config = dict(
    norm_eps=1e-06,
    attn_scale=0.118,
    decay_shape='linear',
)
MLP neurons of a small language model. Each row is named by its layer, matrix (down: output weights) and neuron, and shows model dimensions 341-436. Each number is 500 + 25 x the weight over its row's rms, rounded and kept within 0 to 999. Numbers have three digits each.
A block is one neuron, or neurons of one layer that tend to fire together. Before each block is what it responds to, as a language model described it from the Wikipedia text at the highest values.

Responds to: World War, predictable continuations. War after World in World War I/II, plus other tokens highly predictable from context: mid-word pieces (P-ist-ons, non-ag-gression) and set phrases (final day).
L3.down343:470501521507514531514460517500472508498494479496494464501518535487469520521442466512460522477500481506492499468531480501480484494474548499474507513543472467520504539539545449459455482488518465463520500471535499515481486491500450576527511476508499503514472492505495494523518494451524520512
L3.down673:482468528519489525540490499508536495547512479505504528454477495526537564453487511508465524545496502561545501491503493526526522508457537529522477532527517507542517503519554522498496526493528499504514485508530493526549501496526523514485474503516535541470504486480545503486525498492490475504
L3.down836:480518528504517477484549546509483502495474525503515506545433541478538523454454478491491487490518472537503583484495533494501479548522550519438491541476524524475537491470474516501502485489508443506481541488519573489527508498509486562514512505514508494532503508502507409571466528519469509497
L3.down1278:540509459472533472514581500479479540518488561510468504486542509521464506519486517477507512504525557511516512495481501516498496503512501491457523490451509494487548490475480473518507479498482480481451535516489494497452475495516483515486474531535512471458514459466495508453530479530514531522

Responds to: Enumeration-introducing punctuation. Colons, dashes, commas or opening parentheses right after a noun phrase that announces an upcoming list or elaboration, e.g. "two categories:", "the following townships:", "two versions -".
L2.down569:505546487490562523510506484504461503502499484549473512488485500541458499481530490507508495510495497538503484538554500480489514515557528513507492471469487523452453503467471525504467490504495487491467558488547428515472513496501479485498528452462516509489485511504467457529521448515502496509

Responds to: Word-piece after initial letter. The second piece of a word split after its first letter or two, as in F-ug-itives, f-o-iled, T-os-hiba, plus table-header pipes after No. or Game.
L5.down305:468511494479511537510484525515498538454470488494485501520518456515491502471504495521480436544494538521457568496531475517526518524499501513562490513449489470513524528507463455514483503503510509494462508539511524527481493506539497490488505482484517485491504466478505445497523513513459454512
L5.down477:501504509522468506525489503498507493481433517466467484493509490521473497521511500524461517500542485491463534492489524534495536521490515521465506500485475471524460470486527542539511552522473498501470485500478498490479544517490492517521512504523568507521496471539512489535493473487509487459
L5.down486:518482434523502493524491461491493507451504467474488508506528514494507526505487466496469498510554521489477508534510479495557497486502469523502522511515547505474512551504515500491500494548522505526486503494497481516481529483496476476519531568498519526519503461528514477512479512504462498452
L5.down1299:538529525504533496505490458459542501498502479498462496496490546511499514525440527503495515543473501523496450505472492475533482461531465485478510499566519504488547492459485462518495498503501498519489480516555498545550541514496461507472507522519530478546501480527558458470486463522463511461

Responds to: Agent/means "by". Mostly "by" after passive verbs or actions, marking the agent or means: destroyed by, attacked by, stop it by plugging; sometimes "of", "overcome", "life".
L5.down504:511517493504517488472489509541493523490485501490514491477524511465482501502471518479554490564493506503477517488503455517469498500464490467504483550494520506506527519460493501503526489531479456513506462527543484506495492494523546463500490504518487454490504512525501528519496506480498518501
L5.down787:510499468470468462506498481523488504505493495541488507491547535504467461527486497516518518559509510511482477471502500522506494480442480540511465483520476490492508498537533541513489493486519496454485529525483489482500533500525528495516498494530498478491514460462476516467497515469514501555
L5.down1268:523469504518568529479507485482514504469527511487520487471493513500513503506507472505445541502509495455502497536490502502487494454477473514473462528495463499482523483462508463487496509497477471501494510523537510524521481464536469507448443518502538460498505460508477485533471573495541503508
L5.down1488:485462493549504502465512479498468515501549512529567523496479471477552509512498486484517492503537551501472483461493525473483534476536506458490535522527455495492469506516478500526477502540540446487488483507540464475517501469489494478558471427533509533530476516497452531504498485468479489531

Responds to: Post-copula adverbs. Adverbs or first word pieces right after is/was/were/been, before the predicate (also, finally, both, eventually), plus digits after decimal points in table numbers.
L2.down462:533503524493507497543525483530521485470519448463475531521481507511501507493484544439485489498524478463485548521521500485493493467495489536493533514470482471517514508482467532508520495560502450469514480512485463504495514489503478501530478546543520490533527448574423518513504517485498472489

Responds to: Mid-phrase connectors and adverbs. Mostly the hyphen after Al/al in Arabic names (Al-Yawar, al-Shash), plus adverbs or "be/also/not/and" right after is/was/can, before a participle.
L3.down285:517500546481506512534511494525488494489509482527493528503541505531481466527460476444535475501520451500443522463475509435448507492524494514450492487490463511517556491520479490484510505558524474521474463528514496514497482501535452517507486524507512490489494487529470516503525502477460474496
L3.down429:520521488499470493509467490574512544483505490465500507522522466498471484510507545467465503480501445523522477522480507527504493508477496516483551503524480538520514462484495521472486561497518471428501510510475445446503484511518500530529538528532510505483550507530505510462517486500532497502
L3.down740:484503502485507473521536483492493479495507535501508571512450478456506516485452497528473518488478526463480538483517489493445461504537493506481491505540504515461457561487531468519465483577567507500520514503499523499530486462511501475491509430494458526497503492460497504515497544477488506499
L3.down1468:465511494470533449473493465515475479460534499487487514477483494509510471505478489519497527516488517510511486496523451460490492492515487497486506495564464439451510493508522472503506438480516534535477503548490515476537478455509450508506513520465529498511447516503439468515506531483469544512

Responds to: Clause-boundary before complement. Colons, commas, semicolons or copulas (was, is, were) that end a long subject or lead-in clause, just before the list or predicate, as in "Among her first competitions was", "allergens are:".
L3.down154:498497464476516478490532513537491504506498468524471527514471526537491480478527494468485542489498472488485529484491509514464473531525521491497469474535545544478455488462475488501523518507509523478539504456505506514478495519493476509489492475481489490548450529544462496536547481472485483490
L3.down187:493486523490522527484464471524492494503517501521483506494518503529486483473489489536552514531530466551492498527538528473510485453463510536495532487509494519503514465522538521520506516566474486490478462548528521492506525522501540506491525471502468480509475540489490481460487462504508483459
L3.down465:518538504498543500476503489504485497491530433504460502499482468469492522486488496450494482542512486451498497543523509527458499535543562485498469485443504472505500507493469525491531457491527523484490510474519457518437510479453536531520528497501485495481510493496538482471451536429496500519
L3.down592:499463491455553527482521486482534473476573517537493487527513505513536542490524454528494533545504470491509468477504481483429488485477532452515469476500532524469505512441466531528494496487510518514534551483510493531474512515471508498467432492510526511492517497545538515506532511506523496490

Responds to: Preposition after institutional names. Prepositions (mostly of, also in, for, to) right after an institution, office or group name, linking it to its place: Parliament of, Supreme Court of, teachers in.
L2.down306:489446514534469535512516501475541550526496515527521486491540462494497496494522511486522477489520477499524480483496494516512551528513501482502521512466494491458496533490495485473524472495505443483531447511509473484478527525536509518468453474545517500469487519493482518496492508480501496484

Responds to: Reporting verbs after subjects. Main verbs right after a named subject, mostly speech or reporting verbs that open a clause, such as announced, reported, noted, suggesting.
L5.down318:512519517492514508488499504503478493534523495537492506501497483465478522523515508540465497549499500460533469504495482474502419485478458462488522491514483494520489499497462524472513492476535482523503471508475525467495544518483526475502500440485517472481479482469498471490519533524530530500
L5.down414:461527490499479555528481480506526519481488466493502524522484514515531493531528492530503478511491513493485504492519468525477473512497490490498555504506515511486480475516407492504502520466484506522501493468521485518498556508480532491508525479487511534523465517485542504495525521464491482490
L5.down993:490469509461523500468511498490526489463486486509475493467468527496458484512469467473520531449515489459476512525535525495464518520502479501468499498550483480507474492562488473452502523431515499501498541458485502487524482525491518504458474504519531480528498513502472544512498515516463493488
L5.down1527:493506509451493553450482465534478473510496472529488498489511519481544512569524499548482506511505507525476490456514480530509478492530496498528517499483534473497488506516467503518502486499488502520507520513533551523519514482481479485512550475466490488512467507508484529494511531494510495472

Responds to: Prepositions before proper-name slots. Prepositions and function words right before a name, place, date or number in headings, infoboxes and tables: University of, born in, Elections in.
L3.down207:516462464504532487480516508568516466505515499520477524505475527523514505508506519485483524540505501518511488485520524491511498506507538498449476483495526476501540484498525491511532509515480527484464513468545491477517539524492471530512484501510487485487504526525457480516455451455472475481
L3.down513:506494505484502476462498502501519489473538497502525507498470463497494554503534499534529495546491521527477510501506478484499501498498512484482509463509489488489514533467418496520485448476520517515526487524487522539499558540522514546467482483467472483475484536512487515482482500498455488533
L3.down612:483509516512479495452444512484456507504525491532463512527512543516465476505512483547479507513506492511491452492494511482472536526515509518512491484533518479490483531470470514512492484479511530454525532509488532507478481506474492494479513520509508485504522474454482543526464540503542520457
L3.down1163:507517490422487541483538504498515530504506487510473498485538513488520502519546513480491535486493493470514502513491440471503502496496509546454467506469523516506486521520495493488496464461543504541505488474526541505480498474511498503542527476523526486499498484437490505545486491498507449482

Responds to: Table-cell ordinal labels. Words opening a table cell or list label in structured tables, mostly ordinals like first/third place, Second (curling, podium), x-prefixes.
L2.down898:507512518542494489490528496469488436509506489514445465506483491485477509534528508563520513475488478527537471527557461529507497496484517514488520507480504482490547498563531473507519540516476479511491532472534479490508508494524495466500509509468505514494475514536516485518492506527526525488

Responds to: Section heading closers. Closing == or === markers ending Wikipedia section headings such as ==History==, ==See also==, ===Entry Draft===; also slashes or hyphens joining words, as in w/ or fruit-based.
L3.down622:500522474521500485505511500472507486487522479528487516469471487470518486525519501533507520520497513504481511464512513541495503461460518522490531509449557456509501472443489511487548530466515505470521510442507514558475497519525531519499505493506546467544499495485519486508484522486521488474
L3.down689:539481459516498504473508508526478481503489443530526512472477488484511504475564476522497490524447487464525439468509470503482507446520504505547487490473528513458522481478489497498524530467461536525515524483504512533545473519516504499517543535460479482467540516510516491463479504509540497493
L3.down795:524509448450511506485493488484527474486529506509493479481493517449510482505541486521485504507496541481512496486539502531474498478466505508519472506453501477523540500440497490473513508467506502521480521468491514546504503498518497502502512522518552471515510500518501502518496508487498511482
L3.down1382:480516450510504491503522517490495468491505523514490464485508611490484498496497475503506519497498574499491485516448514492492501517513496493492487521489529531488516469486561529510490498511508502507500575542457513506501518527533480534494531476531499517562494520513490499511500523499502518486

Responds to: Causal transitive verb endings. Endings or final pieces of transitive, often causal verbs expecting an object or "to", like led to, spearheaded, motivate, facilitating.
L2.down901:491534491513482492431472533470569518524513476517528495489512452507519501485507491486501525491498510508496538523515507500504518546506524515531472530505505522513494482457499553477491513507520532520478468519540477521484431497542494490501486510464528477478536488502540514522487469463462479517

Responds to: Adverbs and modifiers before predicates. Adverbs and small modifier words placed just before a verb, participle or adjective they qualify, such as also, previously, notoriously, not yet, still, or the suffix ly.
L5.down614:495468484507508566500495482516475503463502514507509520453521436497509511488500526565509488534516522466510468496488539476499524494479489453509481477514514453472511472503468463465513540488542506477501497455529556505512478519495505520464528508473491493514469500496480508457521489520536495524
L5.down671:518451504502499497491500542549524506492528484515520544565505492503453523473493479476544471528477437504485507527484514521510499463499467513497528508508549496480528528501441530499505544498513491471489477487487490512485551534506521505494513513549506443489472544512452538525469470511465460477
L5.down1130:505486506508475496507514492543517483540508460492519506525462474502520512509475555497488469512528501498524512524495477508482488488488543502504519457493513518501511509499505520477488513544501505456485499507490458508471533492536503470500517578547469518449508490529463546517457539474502511483
L5.down1400:500516524484520471520481498491523481518519494483503531538497518482498519516495515467508479507497455542490499461535493469513511491477511486468518512443487496496514504462437530483508506555500448489512513487537401509489527517494501491498490563510529509478512512541463496505486551497494497500

Responds to: Section heading closers. Closing == or === marks ending Wikipedia section headings like ==Career==, ==History==, ===Entry Draft===, plus the line break after = Title = and some sentence-final periods.
L5.down257:512499423468472488541491479504486495471542535450500494501504519504513494493487473508489489499520503523511511522515515495502492501481464530526486531476511478525518464477495532510452499525507498527488528469494491490486520504497505493484484498525535511520526458523473531496477484541507482500
L5.down491:521526465494534468547477504495503473484497503474504510510495505479532521499487520502521505483514503509490452514499494520512528511502476513495477504493491510497509484474488521495464487443489491492548507476499482500458492513530495480477503478552518508501521490505506488500480551506499494490
L5.down1278:492533482506520480504473470467499463503528513481512481490525527497496472479520507489475509493497522525523483504505497550524502520521506515492434497504496493520500518504529518518486512504506518489477490508479497481497509520477491472479536465532503498502508483505493515482502498474500510504
L5.down1430:509530449498493486481495517494491434476524519502469499441479519484529509516519487538487518516508550476494502508539490526486489518490526508466481512481514478516495512443483479483484539500512506514502496481489499496479528538490515487482507509526524462538486503529496490539507504466475477496

Responds to: Main verb after subject. Forms of be (was, is, were, are) right after a sentence-opening subject noun or pronoun, as in "The eggs are" or "It was".
L2.down467:513485511497480480519502499507509497498478487489477497534479515528465469462484516444495506516487453568520483495480484526507517524493546503505524487520460470486478488514464488490512521501468443528505527463496474506499490508525511529533494564484517468515511543528470502481504516504509435475

Responds to: Main verb after subject. Main verbs, or their final word pieces, right after a subject, auxiliary or negation in narrative prose, e.g. did not develop, never lost, failed.
L3.down135:515535482461518487540479544494504494537508486524524476475536495493493471498469522509475531453501532496505465476477487500463503510495485505491550524473480497507503510500555557517495468450473486523460451531513499530500423485526501508521493488466541459530471497459540461480449484460521499529
L3.down577:510535509521480494496514532436507500528478461504499459501547466525493555455513500471512467499475555495478454444460494508460524489506508447468467457493496493516489536513493521513505524506461494518529479506504487543519497505502481525487487516495525496464511495540457495496524533488553508537
L3.down914:495480547437467515527466460491471547518494499476505495511558490509487486494510502520506507482507529531450515497515465503551515489527488495520489481462486493470546491528469511471498534510511481486496503523527470513478443493534491512505512506481553485489502513512540486469491474513484462492
L3.down1082:501499508468514464491523493492538474533484425495538528479527503451515493467468530470489516522504515530474454492500502533480486450519488514511518552480492509506526465471501496518524487489510488510468489472499502525501484466539473560545515528477522502510514533440480531489455525507498472543

Responds to: Clause-ending comma. Commas (sometimes dashes or quote-commas) right after a complete main clause, before continuations such as and, but, with, while, which.
L5.down276:500490471503526491505502496511555501492492474501492499461495545511519528531479504522480499552512489454506511509462501460436498509477495496505484500472525509492513498451490557519515463479516502537478490483520530507508487508505575532477439497554546466541465500524495487546521508467542481465
L5.down363:516478482494468495466499506542498462494434463521492501507484471508513521520482503467502492532472504504462491541557518492495545528527477506488468480556468507518525489431502551530490511503520511480495545466508492515485521489539499486505548541519567522541534529493475503503481499509506499492
L5.down421:498496492522479493466519483501538489496475496495530547465523512513498517484438507513465505531478487513522464529512466428533527528516485507467475498459445491516498486516498546517465530523511519491472477487489484531498480474492506513537565546538534493538509530490481489501519518519522523560
L5.down431:507508488490500491498542493506539515511486471503520502454508502478527503494489502534533478496490505428527498498447479510467496490476489478493501525487484508485535512483493514464505507476518496487512530493502484519493507511518520448553464513484548522537468546503488529526550503529507463516

Responds to: Predicate after a subject. Predicate verbs or passive participles just after a subject, mostly songs or albums in music articles, such as voted, reached, entered, nominated, was.
L3.down156:505489486533518469501427508515546510502504523476522507563519521511469525507522539514504519533461493470528502500494500478486500458509484466537503478477432482506513535501507511488474485452562512537471451520485507476490501471501487506476534537525501476472487469513510510496506507456488510456
L3.down235:480491499539441468501488496495517525454444483530539474467485506552466495436465550514523502502473478485528467542466551520488541497511498511491487547514514453531513520496518508487507536498550464498538447517503511521502489532525524519509522512511502504510504486508501472540484469467497531486
L3.down361:507477456554534490511464551453513548526446511514525515532501525500500508525493476534503511522512560511495485502511516470498536511489497494533465463505442508487507524446499542466469489530513436498513465496511515501514462504522504471501483509454503477505498508455513450523484515469508522495
L3.down664:496445523461529505535531506526484500537516469512487520470498484490528473460478513486456520507523449491497499548466466483539476493489505471480530516518514491474506476493519507511507505460509489505481511502522510553534490473510503482471502488513463452481473499472466503519477483497518489494

Responds to: Location-continuation punctuation. Commas or colons right after a place name, where a larger region follows (Scranton, Pennsylvania; Ellerby, Yorkshire, England), plus "in" introducing a place or year.
L5.down256:499498492512502483478518504461464485512463487506489492495502539492516486506509462498512485494519456484486524520502474519498541549453501533484518542469499510514502461489519507533520548495521450498463511488488503484463468540505461520485493475485526510486498478537482481446446469502491509536
L5.down502:545464471482493533540494552463488522532506514488505478468513483517516467535514459473509500490535533492509502499502452474549435506521515530531535537505437500494469421470533497492515514449482520477515450480469468489505497489512533511537507501490503482473447500503478503476462512477492528516
L5.down1440:503460509531529544520468491479463500539467484487473524519492551493477486498473491485494474486480537477466515495535455486526501494539540519512510519512515467470484528492494472489506490452505527484508483520501495467510503484455468522486502528525526493504535491495509503472468496490493512528
L5.down1511:477542500519469510510493504537489505493476513511479524517507521484508493480456500520517493476511487492491494551500500463522517484510477501502492532521523489517499523513504488505497517442454524510492516446497486495495543519495523516492479563499544541482509535528522507517538499551471529486

Responds to: Agent "by" after passives. Fires on "by" after a past participle, naming who did it (operated by, led by, caused by), plus scattered name or word-piece completions.
L2.down921:530475496499515497500452517517466531541502534499515455462511512488489475514508536527497455485502452514492495482470504467497467491536491495488518517505522491531516489503536508503509498548465455518505503480497514491471520524460560478510470476441470489548507503472506475490517474529484464493

Responds to: Section heading closers. Closing equals-sign markers ending wiki section titles (==History==, ===Elections===, == Personal life ==), usually right before a line break.
L2.down1379:452501480547490515469515502507493496498522486505497518456487462478521495522550491531464533510479512541498497457513515524479509501479485521518516529453500482514490489431528536463488502470521508497529534452520524518475467511574483487472500502491505462557498492507524492502499552504528480484

Responds to: Passive agent "by". Mostly "by" right after a passive participle, as in characterized by, replaced by, crossed by; also other prepositions and fixed-phrase words such as first time.
L3.down82:492475449467502491538492488487496447493531466512508518496513508512486474515513460476505476454489528502528484478504579544510475522511526501528483480463486501481496519527505470460481474521471501508516540503529492491446462452461487501505508522492481529482492466502464475497466496513443446511
L3.down381:515453478514505475457482541512481460498526503555496497489523469533491535456482470458553515503528505516559471475503540467498471513529500509488509477513501518477509519476559517519507452481473529509501508491528477509472503485497542489507537454467495490497511503541473486509508497516500514466
L3.down562:518450534477537528514499528522473491552524505514480524514492462519503504473472462473483505459478474488529512530494526489480500489503508488485456529484523493522492509512515498523504482480502467476518508485533481448473498444471499477514507498482561465528539527565471453509466502484526510484
L3.down1341:450506463451494489492479507503497525491494463497480563513475517509465507494518526493507517494496489475499530516473516496459485503519514516513477529483507516490508502458467511501494481557539477473548477494531489462479463435494548437533496480529495516501463514529519488485481491495474516502